Weights of a small GPT-style language model, trained from scratch on English Wikipedia.
Architecture: learned positions, biases, normalized queries and keys.
Training: 430M tokens, 6634 steps.
MLP neurons of a small language model. Each row is named by its layer, matrix (up: input weights) and neuron, and shows model dimensions 32-223. Each number is 500 + 40 x the weight over its row's rms, rounded and kept within 0 to 999. Numbers have three digits each.
Before each neuron's rows, "fires on" lists the tokens most often at its 100 highest values on Wikipedia text that the model never trained on.

fires on: " h", "h", "ir", "ar", "ur", " s"
L10.up795:494536506567554587470515494573458476494529433497514433501496478535517483496550533510525526531435453443508522472452437518445457502483516508476462489533511507556489471497565515470482573510544494490457437502519473510510463531454478414434490511519476482510472533497526447460507563500499532520487419426504399469439518532457555490454512548464480548517495566517582483551533449436522443494539532514447479425522516524547557480489492505466512489487523488497525451546502456451461528454488466527495486553544479372517493458530484467568538487484499489446492451539508504547447486502517486490

fires on: "ur", "n", "h", "ust"
L2.up108:559488530462557473485511448498506464571528484474489448546537532526512552457429538470567501522455472401537537494488441462488433484510481507492433537489471447455551488518537509449393531498560509522578549466524469516530487483541514482453457527466518520491510554478496554466523546460446540544481484466462458433410443553501534523513484588501430458519494545552504456533568541429536422487459532440505520452561552479411518521536470476492509530569519478568455464527485521421564558498538480431572564560487449490570558503466549475549480423484501415536509522475488502517541481483481506499

fires on: " a", "ion", "2", "4", "ary", "V"
L8.up348:530472509542426482432494501501499551470499522468527483490488473497509476383494465549518512596565519545486500525431417512494469543505539443531519485439499462560517530449446547522543506515492559556476437495453463518463534484530521489514465404470445426512500492532489510515586516511537471517562465489543470468502607425531501409514485516485536498524525443431476469483513504509435531520509525524520526521479550565504394491562515496528505524538457454499476467525543523486520511442447537585451526444464505415506551480464448509541458505431556484470408590548504463462470484495508515446

fires on: " I", "ing", " is", "ay"
L4.up19:497440476468539540605530490520443534526529492496507519582499518529512449518471517492554516550564531441535498492464493531472436479417452447520509491464496456499465474447564461485434514485553534477471522530475552507545567460503462483446499471441518466529514523562552439516605482488577570568478514499426489487471528560491476552466476440486489466526487482567561520528491442543500498462436533491567546520501458465482530503496482425408498556487516515473553483458510534468470530544547469449510525453500402510453529542465490523472554484611541556482396504537563462444550496494502547493

fires on: "s", ",", "ers", "v", "p", "n"
L10.up556:573499424555515485646484576481521480469575477486428436569514570503497454538488473598466519450508539518528486551586594497521556490558495457484471496565506465442503519486555497526488484540504526496421485529457443499438431547557497518511468482493478538464475509479544492509508491564494542505495410514486489531510483527402512496490461537509482555472522512491590521541426515544511461480561461511514504457499551483484528489573524524464505487430532504534471440514506448473550457498490472541498507541513510431454581479553466513473476443510471444471519534474492507517510474535464500596

fires on: "c", "ud", "s", " in", " ", "ch"
L6.up241:497446465546514569405510453499492430504523529462542502469483489463493488521505528482494486450542466471528523439550488513512554461531497469433558535445508489498470529506557500506511564441541379556515454428529504542470480465569440538472501521490468517517497497510494489459559456578476505532525529527562472478557562532552501478521523536541501472494546445545436567530538480576519498496497478531506387541527512479467517535454474470514432446479521459537434489440533536543374508381429540571434533523541553510497553498588514570434461556481486537491486519480507492442572537516541523511

fires on: " ", "ary", "ember", "ic", "o", "le"
L2.up671:442530497524498501453460534481455475507477462486526455502510482469487497495507487507463516451490532531568522511477482528508484469405463524436526514494469538470490450441491504540445532466542539551500362595494610485515476499459547493507499457465555503431530567499519499529533472558461532547535435531462499452509475460508490408569530499487483501490517521482534475511550622513433515534474516482487507449509557544515541498503491468433555464424494579512457526544481488441520522467515516517560523451566516515492521485536597478471464560550477548486454408482505553604518532450449454489

fires on: " ", "–", "s", " of", "d"
L6.up445:459499500508450515450517518536551540488492506502432504542563503576428527546518541431469542535584466574495464558528447453476540471581520513466554493490479503509510590486535501523471568563410476476470492519469536511510530470530396515550515545462465497380507440506477554468563434559427519533526520454506546522536528560543493417531508588557503518465571429526442491552544484503507433542507554519483464475476517581454525532501530482485496509496476478502512496481528537523520545401517471516523483537408525542491484542442474498488490495508496528457491453489464470474457570520500471546

fires on: "t", "n", "i", "e", "ill"
L3.up345:563485519429520491538467444489481490539485486499436524536469549485479536463472486523526507512543505491513433543512505458514436558521505484527479496474440466428557554493453430483441503519507497425523457545459484555524554423560560502531548481519531440530505544538461522539469498477534460495573519522519470508610456527536484567455478499526576492517541557405439450558478511543476442607402525454541481534494508593515501542535534465518539447477395457516477431472504493535468511549473502505465523582515501488575515494438446471532469500487505489476436516493554535508442547554417460516

fires on: "s", "ers", "es", "ies"
L8.up111:429531439449468510584462516517547479484519492519475466524429529479448435493487442504506541527548500542465454583578489552560544505488509443555424594514527513545560456384495530485501463547493515468551462507574498486485456530457512545585514465502493507428474473537528515433507472516464524506549435508507394473478545457549503506550461501486489536518464496548518559471499511545453514480573505434474466535485535516522575565527524507503495512524478487537488494470504491502503435549462562543498510555508500471464465444548516434543494447581530478550451482434515550511452519517489432540

fires on: "on", "ed", "il", " con", "el"
L3.up539:439568577486551522555522504473551478453544459536538468580476540505497535531485496564489560494492540444485484564514528507560571516501516499498551467509491507533410511576502480477534489583503514531494514560441477451539485494477496497556541504494558508541474471518501494468518534483583430511498490525490475510440576514531518541479548410490530430569545506482537498426482464449407431491508424492458471478455480467519486526509557454480524571483434464517568433504490585480490479451538486404477535539552455501573464511532466467517530493511464472532451548465517423467380489447491473519

fires on: " b", ".", "c", " ", " in"
L6.up361:471535452461538542408576461507467584454473525484498514402475511412500481519501446509495499481477448557542514499526542486481514506483482564492532458423488553514506548499541488524419486509558446494467501509508507555583536489581413510498458540515549511505488533481444542523554477499517551462520520454478539479551518517503458475452528475564485470460490430546544504537527505482440498489547566485532477568494546548438485455491468462533496459478479458567469551497493548505517446453490479459489526484486455413438492486597521452451536587547506588476521468474418494510476521555524516540

fires on: "s", "ers", "n", "le", "er", "es"
L4.up215:470562528492447569547470530496549535497551519521471490546461565485508457479493513626444519521573510506556459524529480547519535502518531487522425509503467508465506498445471472499516497468521469470469554497511513488483484557499503540536499451535471553527481497541502538512572506452499556607542528518450321422449474536441402463567470496508506524557537546493487520522498463459550470505493535548487552544504434580493488509573476494435589510509542489508480421436483527441520466490485519557430528528577436481490504444552487467474502443542505496503414493453516520535464425498462409500

fires on: ",", " of", " in", " the"
L10.up259:564496454488532557486485466486527490416502521477516501496503468538539580520441464463534560453510538548574421469532523538441473503515529513506552490466506470526550525460511470534448503529572537532523452488531502504517484532499530466421462476450471483491517524510502436454450482554590488522537456499497491529535436558552470573511480514477481511522467469485517483467462452502522519463475530446528465508407538486508488456518575494495527448524594514561575531463465497503451483440520487487433482483493570481499532448542431472464454460534484502503464513476490531547539494476576499513

fires on: "c", "ce", "e", "d"
L2.up332:488521473458559528540524473533420490507454534498500561508608436438515473522455504455530486487509448463609455573521506524518520470551500485524489476578518512569446452499510523475505477504527492547591491426545547548502600497502544462514471542503460420450514478463505453487538506433483491454567542459521425564500512555526476534521548488467523501477480516462543516488480553481545528439531561504474507564477495516521437490366492465430498505512443469553452500474450524526500471512474540486441533550431523530508486428485519504450499512525495474490526588506465445443533518470462544539

fires on: "e", "t", "s", "ld", "d", "ers"
L3.up559:501529530490555468609513475521444541484535471469473489515527469513538469512441472544545573492576477526504469475515511471471496507602527442561592468543546492432494536484570517520505529448457515501491553441571531479503515542459513431529491494485490493502622494413447452594466489461477461514490515487526431570448473413448462540469455491517568553481446502516508535589474514567554507447524531507512515484494492486530544471489478476478529498465515530490513451505493453459524507468474483527466484541446507572458469444519569504507536523551470534527467554512544499507541537427517505496

fires on: "j", " J", "e", "1"
L3.up347:524491472505488560502477552468458452488413480445434518531490535540492567487568466498493498495570441455554463483540529563452441426521521564515465483525578496572446480517488444506487522514487625431558489587488469490481461448533533510483501459510480484517479512547501494551480437545510517579477511498447457501452498529489495531501477449525470577521603500463531531458558521513480498448531495499555543497499479461540504437525574486442527556491514513507470504484416530468555487549469459427465519469511422462495524546535579552559441461536485546535552536485495440497452458493465512534

fires on: "es", "s", " was", "e", "o", " is"
L6.up706:481525526445516477483434505514448508517527504577540458492536540555522480444497483492474492519536544475520466483522495519515499490471500526552583514529488428443463538486428472531528474491428415523562474533482539478558479503479513420506493455466515557509504432540541487484441404608481479520527491452478537499516489513537459462500526450548477589518491512515576439485492534533521466431520438475510540476460539551468478519484533393528513455556501551509552616475484506453484510517556532437544485432576496458461515435484561520551509518478480473521427436519436545537560482556498572526

fires on: "0", "8", "7", "6", "s", "9"
L4.up431:505508448552536478500534505433465513578499487493495442591490510562548555518483529514505564472528509520457509499438462501536549425510504555507490448514473514507446565422480568571456513530510533562481480497557537517513511469432550492466531530490521548501553521495463492514553470519507452449501514441532543494440452493564504493507501485530456530465552498380467466605446466431460526482576582403469487486489507526454502467502525443483537532545507565513528465525504570457576470487495455476510487451527539553528504482452506463516492464472517515508528480486484413536489505481455505508

fires on: "n", "t", "h", "o", "ust", "th"
L2.up740:520461480457508508495447442478496512502463456456465551522513518471471447512479481461487487539535430474477571497459487513490464527527489494531511495462479474418540518543485449504452465448444534550512527538556423503542505516444502446564447513504514511526526532458558518506424532507490503482473547516533477477491458580414499533596415515461425512503472465502480551485496553517529505555429474483497476500492431471499573500521483372500492493558529546521497502532465460481581473573493493519512517569500488529503572545513508516485561547450521459556509515497423426554502540552425488498

fires on: "ir", "n", "l", "y", "il"
L4.up512:465531518518521511540516516504548478507473503463482507554561492494495440529472506535563488511501493460548557468499496566486507510542526559534486569483551507506478399491519512514476485493499532477498444455508513499475476463530512551461478494523448564461485484449510504415497509565492434455455506564455445434575412507471471496497482471452468533512435438429495481505511549465471558434504520447480498535539511455603378539526525504477540496472456448533456507566467501481477468535541552570501506487459505565574566478488589463507450571482427546469591523508533501533481506480451447547

fires on: "ed", "ame", "e", " that", "is"
L6.up437:459526524469504511541468500476499500488559495561448537475512514509521486479447470591498472532546510528517528477511519556561529519453483478508509497507537517560476493470520513478571436472487441474524506509460445537552490535514510523570374466524469477506486482502440468472518466512483501472545441510476492463494472558532495471518427495495511444465534536528496473568452536520404502525508509477506425513468521527463515533492545487558495424540552478540481470449568421568528478606449514458476516474452458404552532441397550499540587482518506534576445573469476495495457475499464541609

fires on: "ed", "d", " of", " the", "6"
L6.up1017:492451449540468515498468519529550477562501473454468454541446505502583509573500566440484512500580539504458457555530430525518475562562473516542542540484472514492477521524460448509531525515501475499574525498514561497473560441492520410500488501419439556537550533548491508535486495572492523532513512480500482501511498496557441501446531544483616490441507425486462459508512477484542575462484535519459456424494596488474535492453552490466503481542568513482494482481464515507408481458564489611508461513417558472522445398562467485539561506510417491572494481504498449555479561454473507445

fires on: "4"
L4.up33:556484492512472530481519492464510532515526511518520477511470469508420562495557523615478616521506453508480479442545461614558454531483510512437518490547529424469479490547426551480551458560572544558445556503531534531440501529510520512475403464458502439464547478459579566525552542498457485495562576497495489541463490499576542490483499470465534449485516475489514498462531490522503413468521553492491562499583561534488427592437554484485512508556493430510496506526475515502499515511526554512446481520474479426460529391489450467503474449416534496473497509473539519515530512470494530480

fires on: "n", "an", "h", "as"
L2.up900:481501550524605506505545382567403474515491453481497549450505542512424431493446511475497485555433517435627530528502493478509544558560392549449433459471449557538489419465499590503465464515539495499559574532447445570507480524522501519512443477563517532551518497454494481497472513464506497498501515426457503550467540522511499474502524561491441472508498480441549471515525483474490472592496565420448550510493450519483574451514522519476520464503492490511465451480488475474484576490440499543551510512485448546574516515459502512564511486525502494474494561474536542521521507510535488436

fires on: "l", " (", "es", "s", "o", " "
L6.up489:527499467511599487500470493528499478436484506511505474510477513519525405493426540503519550570537516583477485533435531516504504444471506476474447516577489511386496523565430534526522581545473450539457473512441542541469466508475537485515404530501505484451470489576508449570460452483462494496578442542477527496529525456513549404539469503594413553496507484482534455556512493525491508498482507397452454464506563475549459530551588475482510454485515561444484559483537547529489504482550518523517493422510496410505494549521564528523505500490544555517482527523406498510469517486497484545

fires on: "ic", "ap", "le", "ich"
L3.up988:536576501501430533493485489598477467506442550458495497516493418487535463498453500598504492487502522576488477470507456541512559473487536542493491482437495494509524411535522503530501436515447510540521511517506508536488546456399462534455486506509531533508462552469544513507508464485480480569513529487504439527526507481551492501524484440526535518509425572525531508533542476493524509468447551490487579477551431493539544608551400475485487635507448545482530479535463512487555487525528525449572479516520542434484444521449498547487480503483534507458529492491541456542521464506467518534

fires on: "ur", "4", "le", "er", "or", "o"
L3.up741:585464542568542472487500455525491496553513466459496415527486508504497540514507505530455497508441473562518502469449504551492466528457439503511500468550481472480536520517430533519537545530515522470474552494527467559439431465562534453451493454536463472481493545468496542600506503483558523607532534462575532531485411428525518551487548449531501542486497513527497454471508464547506519532500499495487534535570561478467490595518571499496483549531496488497476547506494494474496449463459546453436506493477477414540478519500439501558533481472518450447531494538398476468562460445440465510

fires on: "s", "ist", "or", "y", "ers", "m"
L3.up478:440612475614484527531410518538485492515469506458502581562470527460532451452552506557425544539482469510477501611535438525531522472460509482578473515528528500522556524497507499574481512557486503477549488484508439502445491555530509491466560520531539495526521511512555513521562473456506504499469534493543529506499441512436444475548501537502492447525542508501469435511529499500494498480528480547522392481503485522543554546462455570583514490474488495503422519567561496536449445478454516565446547460507489465463492451529538462469476481494482439441462542506529544470539448484476460494

fires on: "18", "uc", "ce", "5", "2", "or"
L2.up390:523441509494489517473470531515538502473455517543441535448508429569450495458498498536460562457535499395494509507506584561525562449546448479461470470508487506478560529497496390501524517510492463542469496428468525439493479490401496496501456441444477581577488514509502537502434523539510473494418484454491596552500516518518517514490514558496535469539476518454475449533503492549538484486476445457440508583503546481515370550547431531500566492511440511518531465499486492478517537542421472454478496492449570414526474467559497407549493552446529510588552432519502513507488538494504506487

fires on: " Ch", "er", "ant", "h", "ch", "ing"
L6.up995:464503570491515596532552533534489479490513441428552493538476540530540465511542477530446437412503465490495541410565556558468495484511381470476461526465512491560485523482517424451510497514458485523556524504577448500515457550436538466497513512488495548481489514383434473535573469508507502499487556505478498493487455505533614594529549472482491516460454483505503503551453494471510532493475490493481482503562520502528483559518497528511472507521512414476527484563490461478518498451573448511471490523499495452434490507511523414521474555494473442484497487535524471451516557567413505457

fires on: " \"", "\n", " ", "\n\n", ".\n\n"
L10.up997:536472452469569482471533475545539515501518545450506460532614562545477497512438494530528515486518549548554508533574501554463531554545566471487513491481551455477547507573537504480479531438485573507559555559517466539474486508409485476448527486538524439493462509502474502520537482496480435514499517404461501470498525545496443469461511504490427493449454521400513529471560458541478496476490409434427484556495517546502514556493553539445530497474477574605440535485473479533457463522475537516492477459494533503452494495486537547495570503502524477487444480482517489514533466468434529520

fires on: "or", "ow", "uc", "o"
L10.up46:521550443528457582451516470524586465537480425512451470476493453501478534459511426409523581500498497464495488512560493482504530477467456546477494535478492499504545534469471592531606531562554449519497531554411461494473461528507488469544413445492509479591540519529539515524507472548510455500498482469474515520530601541484548466496418554567493517537531518530444437521521458502519544570531514443524521494561511498549472551476464495573520431496473462537525463453534486579510574556467493501480486528422510513559502496462529451450520506503543525528529527499453492528537489559480483541

fires on: "1", "\n", " ", " re", ")\n", "b"
L11.up701:516537459486438492499547442496543467545476460551435434491523517499445538527456492499478497502494549525504418482551455493532427529544549534442481554480454546532508533499528533503497561510476471477474558546489521469565449558511486462424469559493528485491533445493532548501555536518532485502504518474542522445502458488497472516455515481442499553498434538360434563437509545490587503541462462471483506537525492483456504489431471520483564448540514515541474472513494512554548456449475539492489427532549543547496489530478464436501524463537507501553456537490472586524515503442521413483

fires on: "w", "p", "h", "ro"
L2.up704:553605474407454461476576498551507487540496510546477568542577472555460504530593459469533485424501467495512528488608474511494544441481517485489574447446500472571551504502460499512503526521492529489483502479496536477474532494548518546471444505455482568457574439473502450462469483487545564522475485594454473461494494521502503460526488514554435578531495514528558483425546528446436482517420521481570522543460471474458492482515433530495516441453417553529517424555550524527505565517543484452492452445445521467463478556554472497477550559526505464497531449489476484535539458462404488445

fires on: "ad", "as", "ard", "d", "e", "ing"
L4.up735:521549526506474585550536493496495520472475451502506560534592502507483506484539549446530454433508473471551553476452519534617596483501498512510473439486414514532486457454493485417510501546507512523554503515519495485502541441534552475499422517445488483458480500464478442537519489496451451467464526571567396496551514558453415529476502505542499460523587505466545474425477522479457430488501548539519541444540493501507599488432495520484521581506498551556539495418524496489506444498493480518523490485484482545459425493460451545520515458475447489485430557486534526512526540469502478471

fires on: "res", "-", "ir", "is", "ce", "on"
L4.up773:508491495457398472482406528445566390550571506498512489579546514465539466485478522538651504482525457551472454542488459511461486472471488475509510498433525454510495498513465553566536509507487472511517525507406479472582493520485489424564484497487558529546506482488492548502516517492474554516500547465496508513549520520532532529488438501523535536483476509509496503452519478536531488435493445492557523404450444484501497579571479465532511549493471446442544451558529505525491436450501481484490603534504466461544485503417543529524439573461561467537466499508457491475465473524585492494

fires on: "ct", "y", "ch", "th", "n", "h"
L4.up926:489477510515538465483511497471579463516549484447571554470439505510510447440523532638609551422499412448532425468476495514471475542516519539527471510501487512483470541511494505480364577521557493571492498515505512482467513471421537544440496448551484550505522505450531509488469421570561541531404539534478487447548466586480490515466489440410522483472450492439457586551483514489489483522454523495481478532520463426506448534486490440479535491537516488485498545500472531505480512404523487504509488545552543479498501512471527462561521509465472479526491511466550518484460468510420600520

fires on: "p", "ro", "f", "j"
L11.up158:482533503496462525449507507459398511566521521492523563486533570557521496582557439428429512510485422440500510515503542436511564462485536465519530560424545477467533530523549474534542479509436461478526514533469461501438517516472510495431398483447533435474501538465530452523511453524560477498462521525490503511517491457529544426526462478487427500463453482563572471482498550556497532550486550495462517502530448443494489480470531510537461412500436523489506455478568481469480492496515441469530469430585528486418549489474479497554510485525503457484518582491459480512492577510503425531

fires on: "ed", " that", "ing", "n", "==\n", " an"
L6.up572:552491497479531492527489534499539490461586515554498547473603509486513554474536544528536502552471448428495551513537382509470566499499463491587466481511456579498461486431545523512568540448537510471479483475478471478486516521513499490466461487506529448476474484489471493508550548437522421550506470495521546523490515527513497497561478482416458480554452481551493518557449470424456526498492414557490405494529486462427468554490485485497492535469501516489492477441494550535480528533525410464519444518539482467529431504454451448542543526519498466454520436505475473460507511493540505575

fires on: "est", "p", "ame", "e"
L2.up666:465428572466560420511530502606459494463486510492518554485492543505492521494489481476498479441485541545490479524542509470481497535506511456486570559542512482555502503435505540474488543560476480478548546456520510466498438522515474486545447417499510538464466586445491488503478484588537579498424481505447511473548503485548545493504540468522478505524494525511527461573486474501427502525548427436416535519488461530467478519536483555586485469507536477444550513505531453521458488590532513522463442518514425446537490419443533478467458498555567435512479586484512545483474388518482518510

fires on: ".\n\n", "\n", "-", ".", "\n\n"
L2.up845:463506468532564479499530400532473494444552530435497485462495468507518561504466480453524510533457522527500493433505606529481563576478486507582527568517502487549547442580442479509569513468573513480464510546564471507447424511482540497516548477477481532439461597423495540488561434463503520498526550477487563438524456508569523467490458527546452540473470546489468500484440525459536492456477513515521495472484510586533527453477553426481446440525523453518453533483540565458561460531475440473496441448473440513450498494486441458488549578528463431519475540486530553479427551551461516526

fires on: "ir", "r", "n", "h", "The", " an"
L8.up945:522470506537510574495469455509556493571449472576521398487453557446527536416461485556508430456517481527449555461478495524499507515579464568495457532527518424506550561483502482531470493509592519488522597500527484566572507433444513489442545485476471525563419496472515546499449482500541462539490484514592475474464413532468467580487506530480485521501499521553514481485532487497449509484553503468479580473527442505432489560464498517519545504439485464512495526506462590523525534473483547477515484566497489463507465502484479516433425496519493438470511515502478531464538512451495538466

fires on: "ic", "ric", " I"
L4.up405:511481495465484501524523464552502473479509517477523495456517526468460478450500561494488548545543551477472464471561435578515538477496449525525499510498483425548495416571497456500472498501470485562508495477435509523592476548468406528508470442497606430468524518461544501460555540467463527483494522472436553500470574421562464571525450458457521437502459603525421539546474454503544522481469533555530536599471464559474581514502479480508529543414435520500479528533507500527511481519530493436558544531566466513523463473487517616496478520552508556474485507481583421504545481534449494504

fires on: " ", "===", "19", "if", "im", " l"
L6.up1006:449531546583483515494438536477549560521465552441543586549463417449513420605504615487478465486543556449440495460487512505501535440488488542521516462452518529488485526471494474515520507509517483488469496502533485500552481510421550562535452503519538478446442401461494502517566532445471487498500505541450530443504511522490529451482477485578530519491512510528501491548504502527473494485527542501536505542523529526507483486565541531486464545551503532494492484503472540528452490511441470463512500485476451475442495560585502450482461475500502498585568432490454492501471538448539535491

fires on: " |\n", "\n", ")\n"
L3.up816:536494513475559472464512521491571523526480528464508525488481491543512502427472523544570459471509505569515466460628576570526524517531534500488541536551505460508519429537430523506517525439482520564487589490536531491523516491429486450478568462554539429480517508551505531490589463526485520517548505448489460483470484525481460498505524497556454499500467494466482485432541519514457432485454556428530550556549523509538439461465483555450550498461557537511525504530489502513589419553510441504459437506528526503506561501452512535513506513548503483523468491469562507462545456475524418487

fires on: "ut", "\\", "$", "y", "^"
L10.up734:433561603579530424594527454446538458465497528465476469428554526424504424504465480381562423483562488427528530531524599599443521460492489492515498537573475436490463530533551535555501498559481507558485490527464538468493521477464481490465535520487495516539477499502461498487528471457566482535490459499468522469534556452493540536524433456484516565526422502562545487479493517465461546506502573522474483470505419514532487509480529476479485515503438512510481467465453426480501468508507482428547552476550446512496581514552496480472446532588561505542414480460550514468495511504496544488

fires on: "y", "s", "ers", "ies", "as"
L8.up186:444504525538457531549405489531506513501439517557486524518442499442471403463476457548454464409475549496509517508494547464458531485511504530489428474523483479524510540504528506486536491517567495527554517506503566489471518540505541534455498542560510549479490530528557481499582504381499568511483481493557494435487476585551522448575501504491462563439488517594514532494504500529507485434567587542455457545436517552527570517552494542557469461473559520435480475471555514490525457483487495539505461475495468444423542476507499520408627552573477420492418483480501513466472496480477412488

fires on: "ol", "1", "b", "2", " h", "e"
L11.up532:580545526519513486552460502545485419479478492482527542501504642564526538545543491516500544449519541487550446498504515420475455464534510560544572473484464504520506488507544565544508502478509566515424461481517517514503521500483557459464425496461492474565502561491521493452595515534427489591546443480447527492470563497456483494516515394493445587506485536454535532442523485547508533562483465535461516519510460496517522452526506527459491461454412433528435523513425530441478525446417459477490497501509459484529517487539544475530534513480528523579489558433473475504447480466524491506

fires on: "on", "an", "ed", "res", "ing", "end"
L4.up561:529440448481502394522496447430489473442508462495546531522489510469501500412490496491520500532463492470497518537494515503502504496451424447536508511462448505441469438478526585509508535522499496515461565605438484442488501488476531553581470452432483492505503533476500476544494562497549485538513483519495477510462525490554502551552553479544519376512471471548524478522483488507489476491472476530484476495563553439485507475508542463495443573543449491467459494547574489484555500484523460442471534553484506499607430557463480538568537586489525399487442471483518569519502446522613431474

fires on: "===", "|", " ", "oc"
L8.up6:480447531549483552451482491486501496535480549535517546619582471463548498548494527468468480489444468476486538527463460551476522434449478514516498495530511449524507540532520510585505567549523471471454517577580479532535509508485476510572467540497517505577505494434495546483420424484455516502461501457443478465550546558438543449494458477456575519530546445498502541541522496549484529467504495543559497529507533458573487547453485499430465438503532525470546497518557528537481475534495508471516485484572481500483561512540429516524518468503499517537497475494455475532492495470575492535

fires on: "p", "c", "end", " ", "th"
L8.up631:492445466458452514501498532525512459488457504441499554488590568481470423551576503514492507491462469444446500473475514470457569516464450478433515451438500513487468547548482511596527522502437420537462539458491456505546516485588543468515480469463561542455509520500525553547539473543540506510495556549535533459518512487466498523569500551458520498419466523446481547511476500506544534494457522453527446485613534523498461485526459530538447462573431435499541454474587500534474489461516490478471483489479499494497484425486523523449442526501494466464448511533561487417496478487538460515

fires on: "ro", "a", "th", "p", "od", "e"
L4.up335:473442535562513523517487523482506511411505496532462537536448464536497499439548539500569478493478522524525498491534491503429476479536475517557502474625506473557492477510550524520401518432507522536558544446516501476390489521563527493515541458487524527485473481491498517540464505556451517448517454504474437386478492473522489456510390539464441536486523502530575511503453524474555461570593457478466514509492505497480512481509438555529532492513484501488543411432535481432504510549480477476580521503500502509585526493497590540462471530535564445500520560512537560456585529433508522511

fires on: "ter", "\n\n", "t", "n", "k", " G"
L2.up367:525446472503455515550533485475496526566523534426478537553538454419444469498437458628491517475575534511475431503491577451467506471497541483540529525597484512492500488484458501501490472484519499476547511458514447539510497473459531545581542504456440449447473488477493499499536458500505499471520545464551514458518536560518531485509499491526576521528553575453542473528517488531493529479532538528464509559484539494465549448543544506497502523515428532510453414441471453468549556477570512475495484572526489571495461526434492493534430527518444524488483485554473513512541503565501403556

fires on: "ro", "her", "er", "am", "or", "h"
L4.up781:521527483565441449528499512511466494533491498461520455481465506439482499595468484482453461540520479562510533582517611543452516441525438528434488452471515483495443482498406506514505469491469486500506470523530502518502401518464519514590468534501471486521488472482581453517506457496484582526517491520501556484579456491459556471479562560532493549475470456475463469499491450485482547444449468519485539431549510524492532542486469517511516471420500426503566416533506476501505546525520513509525478521480496530419450459488487430515540498502527537489476475555482485501560499523521537504

fires on: ".", "gh"
L4.up391:530513451482501493501452491500513478446478447543444422469454486546500547459399479484523527495494522500497532474548374522460477545484506492471564504553481509455464507485453524507587513480496434473457474449524524542559457476470514520496506416509531489458479518454500453488510427486560465489456452470512537431483509529502512480506430461521445548485453474534423479515513479503493528462475504486493452457510518533426489501479517482396387496505544475499469464523516504447479462494479427521397459416453444459528437486523534470469555502501524522528411471453494515431427547472526470524

fires on: " |\n", " re", "\n\n", "\n"
L11.up789:500472498547471503536472504489518536588469468582498463483482532528501497487507548510520462537513566530519529552592480422497546551514524423524550517446469489484534524529489483502540573454504564464459484492461509462473487463476506517479487437455475480465446480555484594499519454576453503544475503487515396451561443482512493522470450544515493505533435520451498568492489557538494404480499433463514477578495471480501448522469498536408498448490569533528498510488596521627517484525482550489520439541469497505479571499503511506506486471472480475489466497496509534440520477476558532409

fires on: "0", " F", "6", "8", "4", "ear"
L10.up676:524520459561552533494542524516482505468491478426495457552462472553484563539483507444513463450490487472479482448503572512430465519464414491493482516489538472484503508445527586514480469510541444568511480538557554517467526472553488484433466507443509493521538591529493523521502483499457454501526464457501512513480478544609495504547444455525473553548537423490546551515547438481475521447516487491533499511471476514436421471520462484402470550466475594495477534473492557514557496580487513444474486514520542435520464557521482522458458442420513483480477543516565512489421438472539535500

fires on: "v", " wh", "202", " b", "p"
L8.up774:486533513559478451550484538500456516512541449484490523537563571539472498535523520507505520475485545508459518450537548451579581488534415444488534513410505421518489459529453465497528456532514507493503455585447454487481516487528468458451504524474557446460469543500523498488504564543489478448428463549452494575499492499482566496465518442454526551521503522533497520518474536537456490537503482411486553469526525528559549524479543462466469406429548528477481433494591507532439516480534548450430525489585549461486478436483530437522488541505531474507535564491460520450500513496418486529